Part of a small language model's weights: 130M tokens.
MLP neurons of a small language model. Each row is named by its layer, matrix (gate and up: input weights) and neuron, and shows model dimensions 0-95. Each number is 128 + 24 x the weight over its row's rms, rounded and kept within 0 to 255. Numbers have three digits each. A neuron's up and down rows have the sign that makes its largest values positive.
After each neuron's rows, "fires on" lists the tokens most often at its 100 highest values on Wikipedia text that the model never trained on.

L4.gate381:133140104124153101147142125095127118137140157099082107121097121120116155140128098100133134109133107122110173068106155160127132100193164098125169145103119136119143125142129085105138161095134156112146111107125179094137129116150142135125100105129113097103136128118094113149106143124118155133
L4.up381:142148102136165119103131115111113119113130143125081101086159160113193149124119109158128126131121116099127129142122104102156150158153099166095136120153146095153125148124174127129097144111132129152163136104150158101124131100136132117098138146150110165114068150122088134127125126137146121116
fires on: "l", "e", "ol", "el", "ch"

L4.gate19:152133112165139129165156098115164115089152154145127113106139136154098146133132150164144138135177107107154128113107130112102089145130154159129124132136152100099111094106154183111152152117208099113142100127111104078139104129127114084124140121075100148170100117126076139154129119131174137142
L4.up19:148072106192121179152121144135109153120147110127109132108128130157103151122125137093112119105113079137122098092112099126128165162111105155107177164101147161140108151110150157140121094132121139158123120126133156064146150142152136103146066124133204111149131145137136122127084131178143121099
fires on: " m", "m", "b", " k"

L4.gate33:135136130104124198110101126104144122147133116106129115126124147127137139122124133116176123095100167127102108110125118106085146147165157089156090130145094081177153143106162113117098174169130152147101115146169113095133122083097119122107097113096104112158125128142136146078113108097073093146
L4.up33:122079112071109109129113166140129088149133105097133137120105109121120116102166088125114124164133114098140131098083132101147107147184091110152121153158118111131142132095146151168115147144167122151131117143149127124179136135143144150155096115101148116101137098173158109119083126117148134133
fires on: "6", "9", "3", "7", "5", "4"

L4.gate224:130157154160158132169118139112146168115124148130097116119143172132107145157119125104146165130129141102128144135118141179144143155138128145135132094136106174169106127162121131114091143093127144143095134155144146122154142117130137118179152131177115100112146132148116135156149080140170138084
L4.up224:078120154151143139130095092117129137121110090139132130101119151119158134134180130099178139141087072180100132145146122109112109113122104097106178109112129158135129099155121140162147123145114134144119132144129132125126127115154178135137141158094153178167154091135092071072114140130162153089
fires on: " |", "ed", ":", "R", " were", "el"

L4.gate69:116127099122155110110110122136133123120124130159137189166154113102099108142120120145137153120137110103168110108148150128139146116137121177124108122142087148098119135143104111105141125150129106127138109110085128098124109127116106079157069158134104130107148109153155117116124136134067118135
L4.up69:126139147106123177084162160133149095116113114132136090130153123136102107120130182103142118155131101104146110107098140162151105134084153123111101165134148128121108103184123131180143127183123085103115120113148159135110097103157112123115161112114113123116129134151120166113128119106137114125
fires on: "ed", "ir", "8", "ad", " 9", "7"

L4.gate79:174158138148170139145130143154148129083164121109151140138157131159145146125080141100123117165132132120122106163161141106102124117138140123153128130158150181143144136139153134110113184123122120118123109155135123088110098085114096142158140129134150157154145116135162137116093078129107074125
L4.up79:107108085168067104184122117119145154121101105151118178097153142142111140156157121107149125122152128148119131140084141140116140164120087133155089131117128088090150124100160127162148152106104168130131115135105115116124148153146099138146114060134095137101148145160154149116052130117114156123
fires on: "ary", "for", "r", "b", "ol"

L4.gate185:089139101121081133130115129107174159127094147134112155107159129123164160127113188145122146148103094134121098138143142148136122124117084131132136143120129175129145148128099116202091103089110139191125141121084151133136124145112133112128120128121129115071155092139178162134106171169132144108
L4.up185:124127139113112125132135093116154090155150139080126146083120132136158133114110109124156139138106134144156108102162132158115127166116086128125115103117133168094114124091152185131107166124118106106149094097149138091157146121078164104126156098107123085137146092126084123119108128114124136109
fires on: " 19", "g", "p", " l", "n", "ot"

L4.gate49:110128147101130165120120103140174132109114140152130136185114091117143118132127144159145159138110101136108106142129120143128085152094120105129139120108070144138126143125108129115120095120146143152106142162114137117152104130131180179140115149106180136111159146133093121142142107115091120150
L4.up49:142100121110176139123119094095139165135098095122136125133141103155131104084155135135126129120140121111076154165113101132131126163111140121121123198133123100165114123128083165152159135130160138113104124104147130096163140141108142149133121165042118138131124127130103144125092127114152094123
fires on: " for", "p", "n", "or", "d", "l"

L4.gate1:141123107163135119124122129109148103110103129152137111167083131125075119143148124144137179127142118106187149109113125122110167085108179146102165116113134128150150122112141113134152170099108201080111103153108138132119160178143105169153125124107145125133132125118099107116071152168127131156
L4.up1:139146126087124136088142102122138067089146099141118124121141131178131116123125119181145157115098132070127115078119169132126098141143141138125151111106142091102134122106119138111135100144155121082099160105146123139161152136131122156153154123071112148138125135122123135173126146154143144177
fires on: "ld", "ill", "an", "ay", " to", "ust"

L4.gate332:148171137156135126093096113103171170161164134103153164145101164124104125126155087138112156132088148111128116096108135101126123104125107162119143158157173152130109131085132146108141114118130146152146142082131062144116137136116129144127107094105162169133120138125157131119156099138150177090
L4.up332:139120144079103110142090125145121125128153160115105171159100151114165097147144133153160175168138112146153135113119102108110154143150116135132123111142155125125114053102121133112174125111201114158122121089103130146162120101121100118080123151112070129148167122106099097125098150105151133122
fires on: " or", " and", " that", "l", " first", ":"

L4.gate417:107140117144118159118113106102130157140160104133148083190148129135132122105088124127167178108101139148130079153113111132130134163161164096103105150125137159159152131122165101109148139091144058134148092139122146147171123140085088161110134151125133112131117103084167094133150145140108132102
L4.up417:108127097134122142152112115106134152114115128100143118081085113157078140168142108147130107147163116109145152124171104114131120120110107103121110083107140114140122134143157117149101113088124088126112112139116084121147129176158179143151128183100160143153150097084146125132125141102133141119
fires on: "s", "p", "u", "v", "iv", " of"

L4.gate121:148104160120141098142109154163091087156110138115153163163098120093120142119147138159114076086136136084126119162122133110122125153121181139135150092117152151149100150096106118144137157149130112131148140101143181111157099117093181090146098123129130135119105142108116142133136107131166133138
L4.up121:136106125150108122143102088134146155117129117123139145135166139155087091109146122159134143103152127114131158113117111119154158119114097105155122141122135136144133089128125134134135123157100161154085097118105136170096119179146166133142136141172148102121130149071150134182155105150133131102
fires on: " in", "et", "he"

L4.gate431:146151107153144108139162148105127108141122123110065098162121114133094116140115185144122084120130121134144143113111152110120144080137151110133086159116097132154121160122125140162131170134109142133166090095100141135098123116138108110127158152154144100119070105139154120121118170159100138161
L4.up431:176106126074124148120156129121143101148150085134095105095120143115151111042152142091118100161130101177142109107086157100137132122126118090141113137101119133112138105136128133151079128127127164096101151110092110089142130147100154108096109178122143106095153135130131125109154077132117184108
fires on: "ed", "5", "4", "3", "m", "el"

L4.gate89:121133147139132147097148161119153117142136160150166107149169095121094128141139112098102126110120149114112140125120075115119169111169096110099116089157169080135133133136125091152120136137156154104121122108156136142178125103108204103130139134180153129107115113096150081144069115132130139132
L4.up89:128106121098115103127086143118124148118076144110148140143168094130148121115115115076165114117103106117101108158161096110089137109095093052131090122149135104083123120139121118129120129099155131111126126115127151124149115117106135119099101131118115148157159120137140137128128120112147125107
fires on: "ed", "el", "ame", "ab", "n", "f"

L4.gate126:154119123152104158123141160125168137150116119131142106171112126132151148104200181162141133087098167133135147108142164132145119147143081107178106151127133075120140091121185177143098140126122128137111119135156096106120134113156127116097161117127130118144158157118110133140153129130099146169
L4.up126:130161123145201111140143127146155163161127164158141130110096095098120143133119116195135102137121117121111119146132071084092136124100136203099142186117133134112144122108132141125124155194121133103121122155133152155096127109100139141156125102131119103138125114126119127161107087137099110144
fires on: " is", "le", "\n", ".", " was"

L4.gate96:144168127132182151127117133121086164121129136117080095128165138121063140124133120123119142147107141119126155104133121191106151112134140102119132134185139172115119099116112137141131142092148105119152130121121123153134137117135124133154144164113137131139146145164172115105098115124117162194
L4.up96:109109147077155077106107154113146167165133155121139111176135110129140139113112097140157141111116129152115118144101124137112096094133149139149110204128164125083113118124165115134133139101158132139154133119123084168165067097146149119151130141153123120140140138135147188114106116142151123151
fires on: "b", "p", "ic", " as", "or"

L4.gate197:121144132144083112162127121111145154172119133116104117123135111115122127118149165135112135134079147127150088102146142081108155156149112148144161155111134139162119120113120144140149136175148140146136131142167075126129105106099169157100094105130124142139159126128086100105120116133141195093
L4.up197:143123078102157139118131140105133144138127199089189139128107143136145141131102059117125113119137099084112131133161141144155120159149092122129141113160107124117075123102104152130148118144132095170136132127144104128139107163136120124080126172084110111133102124108154118155122112119137122140
fires on: "t", "ro", "s", "n", " or"

L4.gate67:099146137145144109125150141132106093130149089106140120149163124144119139115109144110133126143145105173105132132154101128060158156156143098133097155125160120139131111150179119174164127136129119111159182171120112123117115082105144132120150077130150128133138138113089090132143156130114132113
L4.up67:150153145127132142130129131123138149128126091177114130139110119123114128111114127137118088122117082134145110104143118090115100127132126156069152109138124118149118145135095188101120127139137121140118153100148128114094148153111110160128092103109125147140088134185167138134096101167173150120
fires on: "\n", "ol", " (", "(", " and"

L4.gate259:095113132120080132136120110101168158123188102116128129108139151099155102130174147094095127159169126133129123102082088092091164182155138128121143146122077134157143147095187121124134119106152127143174134115154124142125117095155083147132107132155132126150133119111123094132118162098087149127
L4.up259:126117114165194116156158113157154151111133144096059097158163105141116112121133133163101109129116141124162118109175111158167126145096111142115123091134122118110131094105174150148119087102173127115123092128127141107143143139086108116123144129125137157129119143142100120134137148155156152162
fires on: " v", "v"

L4.gate361:144140152146140129101114145112154146082099191112086159117150149100129112118159096098163123147097142091113158140127106110116063142132114100151096109176107162088126110130128127135143130128139097110156179128089111109084136124132140151090149112130145124150144097118131113097158121102148119144
L4.up361:155098132122124126096115144143116139109104134133087163152110119111159142145079165150144146139100135140114147090158099125108155143098116135116131081164113107108131117161144162135125135142089125110112114105116188119123150144146111083118102130132153155116144089134121121076148115106158136115
fires on: "ver", "os", "p", "ber", "ice", "t"

L4.gate357:099115164143088167151120135128180114156165131126103103116150113132138118153120143098147092099140129151145110142135145140166103137071135166163136134157164139132134124129144137152106196128134108139152103140116108145129161139098097098086148147095156114172165089125080105115143145100129106132
L4.up357:180136138109114144113112146101109103185099121129150139097099127122150125150125136134118100157123125129114113124132134114117105141122113119153109127149151122118086171150141126126131171152162102151145105109203132132159127186142110133115166133126122140138133088077142167090120131092144114144
fires on: "ed", "ro", "p", "c", "im", "v"

L4.gate274:137127146152163185132157072114133139161144097141133098158141152155120088144177129110143177147122106152135171140120116118117125169150184131121131105151126187120132184109139112129119125145163143110133172094098082147142142125106122132120124147142147135095112120117156143148144099135146133150
L4.up274:122184139170097119141121123153127128171126092115101110130140098131136159127132105137113099105133102129143122187115172159164108135171155077161114123092151107149156096142105138115107116154154127143132160128123120158153073158155149152151105141136079122143112137144119130148164066138104155160
fires on: "s", "l", "as", "ir", "ult", "u"

L4.gate387:167173124113145094124142103082167128105119133085162104130117097122116107111099150089136149097121087143123123108076116100061147119155108141106114154128117130107150180133146126125121162146134122124198138175133164117096126142085127157125113146138135103122115137150116135125117132168117101145
L4.up387:127102166108160169159113102122137119152108145123104130088178084094128136132061147105113125156140103147105144124131093129125140147115096103124133138147103154096136148112123177150118133126093132140096127117106172152123133105091099129096149166119120134121111105175174137160126126105148108139
fires on: "ed", "i", "e", "it", "s", "ent"

L4.gate445:130153159087163149097155163085116110156153128144140088158162123127160135128138125123072087111130144145080121127114150141122197148073105119114114130110106113120149126109138119162144140159110100141102141132159145123141127115136111108166115135166132136145151147141129155122095178110163131138
L4.up445:143112119125138101079153154118150089132146147132160163105143092106161158114135092140118134114060138106116156163144105131176140115141062122160106152138122150100104135108076113120132110127142110133128144149119113141123138114140136113150139129043134105102118116063148117120128118131137111122
fires on: "ed", "ear", "t", "n", "ing"

L4.gate138:154140107106098138112145145175116107155137109129070094119111151090089122075115071128136140094135108130146135119110095120177132139142147105107115113105111100122144167123128082130109138138159123121155127110101131116125134090155115117152082127074135122143159166167108126091124133134108104101
L4.up138:087103108174091148165136094073116163146128111123126123121153090148128150149096155106121149100122126127152146133144142077117128160129115155124098097120119131059122102130156122093115087162173138107211121132111153162080121151149134155148110162118106093156159096137096143122128161151157099124
fires on: "it", "v", "z", " to", "ad", "t"

L4.gate61:104181123107168133184113134145140151128132196171135108119158138160131121156115108137144133139146102130134107140149106078157127095142182112124126173120085152128148115163136123087116132127162144148124162160134137135126096143126131142103121094124135113117094077137078140141121133146140123123
L4.up61:113159173164113124068140123091093154155138129099124157159099108099108127142139123131133109186128162141128135137138056156127155104103117135169130142174151134106191139117113102156131163135128144144124118126133165150090152104096143120131157156109114125093127139146111132072115112129143123179
fires on: "et", "en", "rit", "ed", "y"

L4.gate179:127140107102125152136086129123152146131082146161112136140152098115111108163139107118133131127122161131114164121140097127170144101128125148145149110109151154149083136155074120119094141133158049101139150139138125104123141141129118114128124127104100143102108170101116145163145130127135149134
L4.up179:175124103099123161082104134115072113128153129151134111126135123142179133128138112162106111144133108085146130105111094138126105123145111078131142124134151073129169098159083133095086141098126137087117128146116117096086080108137132129101143117104113147151121142121082154122087096132106094154
fires on: "he", "ou", "es", "o", "on", "y"

L4.gate377:101165112162104137112133113099095130142146147137110147091099150115162132143183130124125133117154101092104142074111094121101124141117119111119143128109125120090139115147086180114135137088129137157156163142103125140134177096134161118116155109124122152113138115168122147145115112143116150069
L4.up377:109131085132148111127162144128129126134104144115110124144159156132084145134163154125103136141121065145131116124149160138106151126093113137136136182126139134122138126089129097156148120153111106151133153163114109118193152132096107115104122149122132193104113137114123156117140111114103124115
fires on: "ent", "og", "e", "en", "ag", " |"

L4.gate375:115142133099144093104131167175152111164081113119111128152166191104128122137135126157138120114148150120107146125100171138108135190096149133089089147166106123112169097143085172126089115175113119123100135137117142127165120153113105140151105094092170105164152108168117153140128125133106107138
L4.up375:097146112115124151099154131151138112114152128112130069101133152137089118170143126102098106113153121088162136117137112147129158154096124089143141142140123113141105065153105113133083127176154113145144155113101116131120116172104196144150114141133133111146137134121094115140157131165161122118
fires on: "w", " 1", "ed", "od", "4", "ad"

L4.gate247:141113117139117174180120097104137155164151104113136185145109106128141152159113094144148127136127166112148126113108138139129153124111117180141120127179152146118159093112115144131128102111156129179101113120112129089125146093121092098110064134096141125129103136107153056128118140104087125102
L4.up247:132129193123137167062129159119119146098126144156142117156153102147139106123126113153090151127138110140166132154181124121145114108151107156139084120135112127142102164073155101132140137121119134137084099149143110133108133110146086175142137066098096163088148101077140138133116122144122159145
fires on: " first", " a", "p", " that", "al", "\n"

L4.gate36:092151156151106089149165150127103137143148113141124136103128116140119137150155105169138161138059153144121119142112120108100139118142159157136125174107131110133175095112126157155125111126177109120144149141149136099091130113164141128145111145088159119143104142147109104112151117147148118113
L4.up36:158154138146134117114164151126136157079143130191133114096115110141079123097131154149120109128097141131125122145148094144134132136127091140122129072091129137157106151096096142128129127142163128082116164150134148127102128121139120117141135097113125108094106134173121148127169136135096090140
fires on: " and", " |"

L4.gate298:096128126094137109107134113132129122189159106083149147108120108155130089153132118154127131103120141125152145118163109102144135109103177123139152172113152119106097168137116080110121120099128059099117118193105149133113126103116151174097112110161099115160106113129130118141139057160137107090
L4.up298:105158141127095139121118144127171146143097133132105138152152115161124107154089159135097143120127089138110120173143109151180138097134113139141138166133153092115118121099119099160121113100165086123144114132149101138093169153145186140114127117120108136156088142149155164151176123109145098107
fires on: "m", " as", "ult", "w", "ist", "ough"

L4.gate63:119119124093115156114163162125108145130118137121145105123153119159124136127116150118113161146116157144072152112114125089127153166185146112156123112140150165115117164122123106103154146095133162102149131118115138136193084123105137177176096145144126148133139093110143123115106155124100134155
L4.up63:106100115111159126138135130116159124139152123073170147128100135133112073141136124138143114119119090142159108124145098159127175157088117116099112164123152154122102130105181169133146114107128126146142082146128149122139144080157071080118145116157126103109145115151083111145161108177132147152
fires on: "ow", "ort", "wo", "ap", "ip", "v"

L4.gate186:125110100125111154127123135157145126083184136095137120101168107120125218129123140115139147158109097141142113133140122154148174136146089091115134121138119135123144118146136118122133146134167129144149088099170145161153147161097109132140113118157145129125121098155090101119155164109094129132
L4.up186:134124127137115094124141153143118117114131126158114170136150152096175149139104176138159195155156117116120120148127158151113120149113167142074090106151102128135092130125146159145131084130131133101142163139124159139114113080113092123129109099149150120179174162147122129128134184110126179078
fires on: "og", "ther", "f", "her", "b", "k"

L4.gate146:144152155109113151105118149159156109140133141106176110152170154127122116138160113119101177128104120118134117132102163076136129105149076083143138147169104132161108105072127118133143118117135118096155130149129105109128134127157130137095140149079081128096117079124170128111115170124105084152
L4.up146:133116100106125166104095154117090096124147190171089096158138076078094122115114101110134142120160123132097152141105150142113137119124136133160151102127099147128120083110111138139132118099151136126108187104114140117127112104120145163114145152157097158112153091162149127089161155137135108102
fires on: " and", " or", " in", "an", "ue"

L4.gate348:130148132140147092143110168124096124125121122154126110133116126139108127118099143105149161144115152107115106121146117127094117142142094141187122110109117127116136130158164122124120119082086131149143155125160167108112155150068146156109134110168126087132132142089148169153102145091148084057
L4.up348:138120125106101137153105124120085190136135161119120132083113107103152137159112112115124107128137076159121141133090114103167122149140094116159155145128143160111087132115096125146144130140116139114132121117103147113123103112143158150118155158083118098094131128136146136144147133102124112163
fires on: "op", "t", "y", "an", "v", "ra"

L4.gate34:092136162131153149154135117147146160111148128129124142140169166116100139139131143136089139140121140161141145151153073176156088158156172134109130115125140109119118155152157131139155111085151145130087102153130165130117084141142104116166153119138146134156088110093143166099149118162094150096
L4.up34:109120085119092123126129118149083124134165130136149118162123108132122074112129151080145098113089160153162128128157123093097123130095108107171142130109109131135131084120081168152137114133139125147145085137162091125166164113107148108131137112129176130169095150163159133140171144150145106112
fires on: "m", "ult", "p", "ear", "y"

L4.gate12:117125111114094127157100162149152145144140146103092135104129115122166172163142112108119131126193153161137143127143088124163145062144098107118104139126130160146139096131106129137098122133091134160142166117129144160176128122130134116120108118102165132133136117145091103116121133127085147110
L4.up12:093137140110088126139121161115165137142165114067131127084144123125172092143107125099177100101134171115121148130186122122130098119146161135136158116137112135108114098104169094133135103124106118149141137121134148165128150128102100131140125128157134113125149138160113100137107159136169157128
fires on: "ar", "ic", "ak", "ter", "l", "it"

L4.gate372:145144082156168121108151137153129135155167173118128095112159129129117145101137080119137158114159134117175147104138140154136145082139103121121148075139125122142117121134141163125096075140124102135147145099125114109088171125105137171099117124130134090141154126132148116086110145110138113139
L4.up372:100140146125115131094160101148164129143120146173144142133070125106134128108147060109138090135126117139093143114112169059152131087137136140121137131092124142126113146109090128115162134127132123128112103088153071127167101148177088114147108128126157136111119141089145120139170127110095138136
fires on: "e", "se", "s", "v", "y"

L4.gate401:123135093161110117139102104108118119094098139156159125135132131109153074098116160126117074091137058134104113146138113108084136155117183135123180119136123119110139141125120115119163127133156124143121147132115169094128128150118138149147138083111142118094107089148170145124121073159145146104
L4.up401:167144089116116143077117076160103122114143118116148149149141102126160123161133112100136092139136093138153165123164116133114100112131139127121142115103152149133109141156134152177162135129131135133190143138098116099093163130144147146115114064140121074125145121174145092165134119139149120108
fires on: "ri", "le", "ult", "ear"

L4.gate119:152151087119124127086146147123176107143118125100149128118102099113113147129137085138090105095098131080197140156113113151115146174109124154151106150133127118116115148142172111110157177101131153136148126118139125111105115140075129137158128160140135121100132086112103133139124143114155146126
L4.up119:123125129170098141131137128151139127148107105134111131082121135076149083098111147101125110139109140139127153156089097106144114141074115095117107145166133103095097133135109143116143147089148123179168145103115064131131157138102131146105129150112168109149109122095152103141092146106119127108
fires on: "es", "ue", " a", ":", "e", "ed"

L4.gate104:125117164116140156148154151136196140133149100122148111128119127128108141127082096105136148113139162153140121194168126149119153082124133110068120108123129115122123147130151116104071099119147136186098130090113154149163132136112146115159169107104097092164118142151112091101117157110100136142
L4.up104:104133117157110128085185141088104089126104096104116090135141113111118128088116117151089145172124138133131138072100130147153154105163169136129132160172122142156102147160097116119085129165113143145066142118150106162124150101140104145124142144094176099122077108111114107153117091117156137186
fires on: "en", "od", "ed", "ar"

L4.gate133:155146110128118150169103133116165151092170126150124155147112137112130116128148093115143113155126141136147135137152118125122166080131127138151131151111081087128156131122135111153122123145140170165180126192102096095122136145141130117117094146135096149128133112108153126133136097145106172110
L4.up133:175142167152119130108135140097163124123116129131105136116156157116140127090108142125146118141121136127100135149103153130124112127105142159082113142177128142134148192113158097145109141123096118133099134116128141126156153073125127123121141125112106132187130159078141146153116118090131108132
fires on: "ter", "s", "l", "ol", "\n", "f"

L4.gate142:160118102093156109099167136136115128140144116165110098145124082114142118128126123106163123121106118131160161153115121140139142107124139138114103131170131142135125150114128100151127157166155128130164169141103148105114088160156132110155139164183174127114156110117195134202114085111146151131
L4.up142:155111140122149104103124109138129146097128138134173125109120063125154116090125118126129103161085136150117149095155091152149154156149181131134135129104155181117086082113103117123127124136139136088154191149124136111127096143113106109130120132125114140082103145138090139139164129128107144121
fires on: "s", "op", " was", " /", "ip"

L4.gate376:126136114094160127106128088139145119132161101116102139159091138118148118160116128094174143163128158113113138102112149097129099113176121090111129121143150125151141117157179130081098145091161123133124155131083120163121123102168133126146115150118157102107154114103109165101141160112117120126
L4.up376:153105129117132082130089125127137126117151141120093148106130195090119094073084126135120111121109164124122131139132146111141118178104112121122121132142121109155087144128152133136125118106105119098113115143161136141118124121090147114082101171119125136153177127148134115163144137172163121121
fires on: "um", "ov", "g", "p", "t", "ph"

L4.gate356:139107134102136169112100089112182114129105148133120097069137111174150107110145116157077145154123109146119146147125119112124091097151187094119137160149130163085146135133129109142149106128128075138126122090160085146109169106142168125107104119131137134167123116108119126138136117099167117110
L4.up356:147137183096134137110149130113112107125171092156162104157135158128062122173119093108118112125080098122145114167149100112147140152126145135142138149136133111132140132108167090185145114149138070100100151175143123126119182119132127136115131111136155146133124095142143138136122144135140115091
fires on: " as", "w", "ed", "ome"

L4.gate425:141119109096149157124122088126101122200146107120137127119157132155168154127080090157132146132155111135097133107113116107151174106087134141148170111151099148108136102124145079151162119091138101109147149138107135153109135097163130140149108161073093151157155077134105131136122086170084116152
L4.up425:126124123137114149140120141126131109146146096109117092106177112117151103128130126158150136121130165101112110111141122083133133069140133123164126109118116090053151132113133090165132114103122146151149137132131120157131143118159165136095154143121142136135123108132150141130116130185082130162
fires on: "et", "ic", "it", "id", "il", "an"

L4.gate365:224107146135157139124170140164109151161131144138163097074104082126164136112160184153114106119118126131108109159093147102194097116123126155147152129116138159144110099119099145169140137115152130130129121113155164108107120086138121093153132126086121121136102175142107118147153130107122117166
L4.up365:138129173144121167111115120092127103085132165106145098178123176146113141106146083154110135121112100134146086117050133083130121156093124125134106112102134126110118175136108123109132110143146152103128142125115113124161129135098145081060144119124109145120146139105154101156120140131130108138
fires on: " sh", "ra", "n", "ian", "an"

L4.gate254:157126088135124105107119136137115148120134145104121104139154107108124161111152140096161155116167169102136147110162121159134134107100128159145078081134138133133116151150086116107126156117127102096119096160120140096108123115155076125083129117114067146138079118124091123155096094159101139141
L4.up254:149083150115160116117096109117129114089184164116084092099146102130157096122098148130105124140117142149115163132158147122098117118143121101097098114137112129127137166176105107096117128093121131118119115123152128160137076131083121131157115141142105111111095132079166149101140115135137146131
fires on: "ou", "he", "ear"

L4.gate77:089157157147128128163195108132141137127159128110098103120106083095163132111133090130165128116146133054130111123066090122135117127120106132140145090118124143076157148147128090118165143165139156172141145133143114114111109145116109156151152114121175106125144147154117154124087117136077143145
L4.up77:124089084122139139132122145123182160111137156139132114155105093170103149105090142164132115123106124118112146141111165142151173104100158150168114085132126122141147090117156140126117103171123122109120115136154095133095107095137118123088163114093112115128139124134132158131168110180112123128
fires on: "t", "v", "id", "qu", "ep"

L4.gate94:130125149167131162106149127109153088120107167167087124152128102084156164086142125153126114158154157152139105095129200161136131121131099144119073099125112123127130135152158128138140115100157139118123062112120155105149135153153137139108146147161102111144111163102114140120169157146112147160
L4.up94:122133106133109126117089148128124095130126153147094161141106108162163112136181122164177117174131101121110117138166123096103110141161115143095110131102119180158106136116126129112165125125192116127146148144114073114134132086177125115119112095065138128144155119150103120122178149131130076113
fires on: " P", " G", "og", "f"

L4.gate169:131084122100153155148138102142119127100128153123154105126109095114141126126116114151113105162094108136121161147118123115149141121140131130157180177175109117153110153118110132078111139101119146163119140152150147163156136126115147115127121105154115109145122144125104131140105133171139135130
L4.up169:091141125172112135103111135118147147090099157141109085116124136071119118120135111128144147131137122148134106117144159133142115111128123114068142152152119166153119123151162072130131140166118158128109152161166107091103116129070131115117124122088127143114124106150111161172120089090112151101
fires on: "ed", "om", "en", "em", "in"

L4.gate245:128138136127142152150140108134159095109143128138130145137103076142103170114146135114171110135166127128108143120174119108112113151126128146151197075153108104093088126141135109139096162143094143070144120123144098112122182148112177136122126110120106158129106112140107160145148149142168108108
L4.up245:118096120145100114114131123164131111075148161111127117137102069156092154164120141134105153143086126127145135110134155109111123084131127129186163184134168095138152145131104151126117135166121131112116085113075123091098141147101161143150129135110167155102093137095147149123147148131130114137
fires on: "s", "et", "i", "ear", "in", " in"

L4.gate20:160115116127114124144131117194161068126157143129146142170116167083131147101062148081106137144140120127102108129127113144133117119153097124120128081101119137146173148119177122158160130112130180098125149147179123143123125124125098110120139110138121158109147117156130125146138136119153097143
L4.up20:131143129142109091086123092188127105136101146093119164153138107128140143165140133154147163137146149133117127080101094112079121120163140108126113142123159124142156143124137052114176109162130176128128128121116136113110126122128145126118094124109141155129142113137136150138114161065133150092
fires on: " (", "s", " also", " s", " in"

L4.gate29:130117129089135135178125144152115171107102105129142136087149124085180177134158131105113103129122156114110126110089075153087172150188130118115139085132166150129112104126116094172127136138108142133091157117157147123115156095098115145113118125094126097129166109170119130149177103143107165103
L4.up29:146166098119111152144195115126108130118118088155133127129137141111151133135096125094110126156109128122133138126092135105139173146130132143153093104126140102140077124164157177144133126117108162135116133111138119079074151144113149122118107086083141116061121118138099125136154128196132136090
fires on: "al", "ent", "t", "ine", "ch"

L4.gate106:145173081144114125092123119132146132137150132101085154072145141122138125113171119092095131134112168149118124130061156140103130120152126144110157116139083138141173106133096143077141115156159138144109117149147204145120147145133104124147130130093127137137145114120122142148131117147067123119
L4.up106:109128104140137128137081119162133095120107093136147146133134096123128116095172107107108125110163116115196145095152073149158132075145106152130120123191156127170159116150098075123083126125124126185119139173127121143108122146124083125100134122116117093126146124145124086128145133108115108159
fires on: " 1", "ad", "on", "il"

L4.gate339:146116135124140146127108160129133129158114075163124100121186083101111082146106164159119170135093139105140136100118108073094158130084162122096133130148141108111120131114150113147162102109176151097143108146124120125155149084112135088121150096135155145121119131164083108166126132159072091133
L4.up339:131176156166153159126142139128103115112100099112080139155148148156099108143101139151121085117143149099097187108123144153100132133138158163149119129157155117081123127112117181110160115106125125121117131142093111128144129129073105094121145113143085121100118124088121124118102114148166120122
fires on: "ld", "an", "ay", "ust", "ill", "e"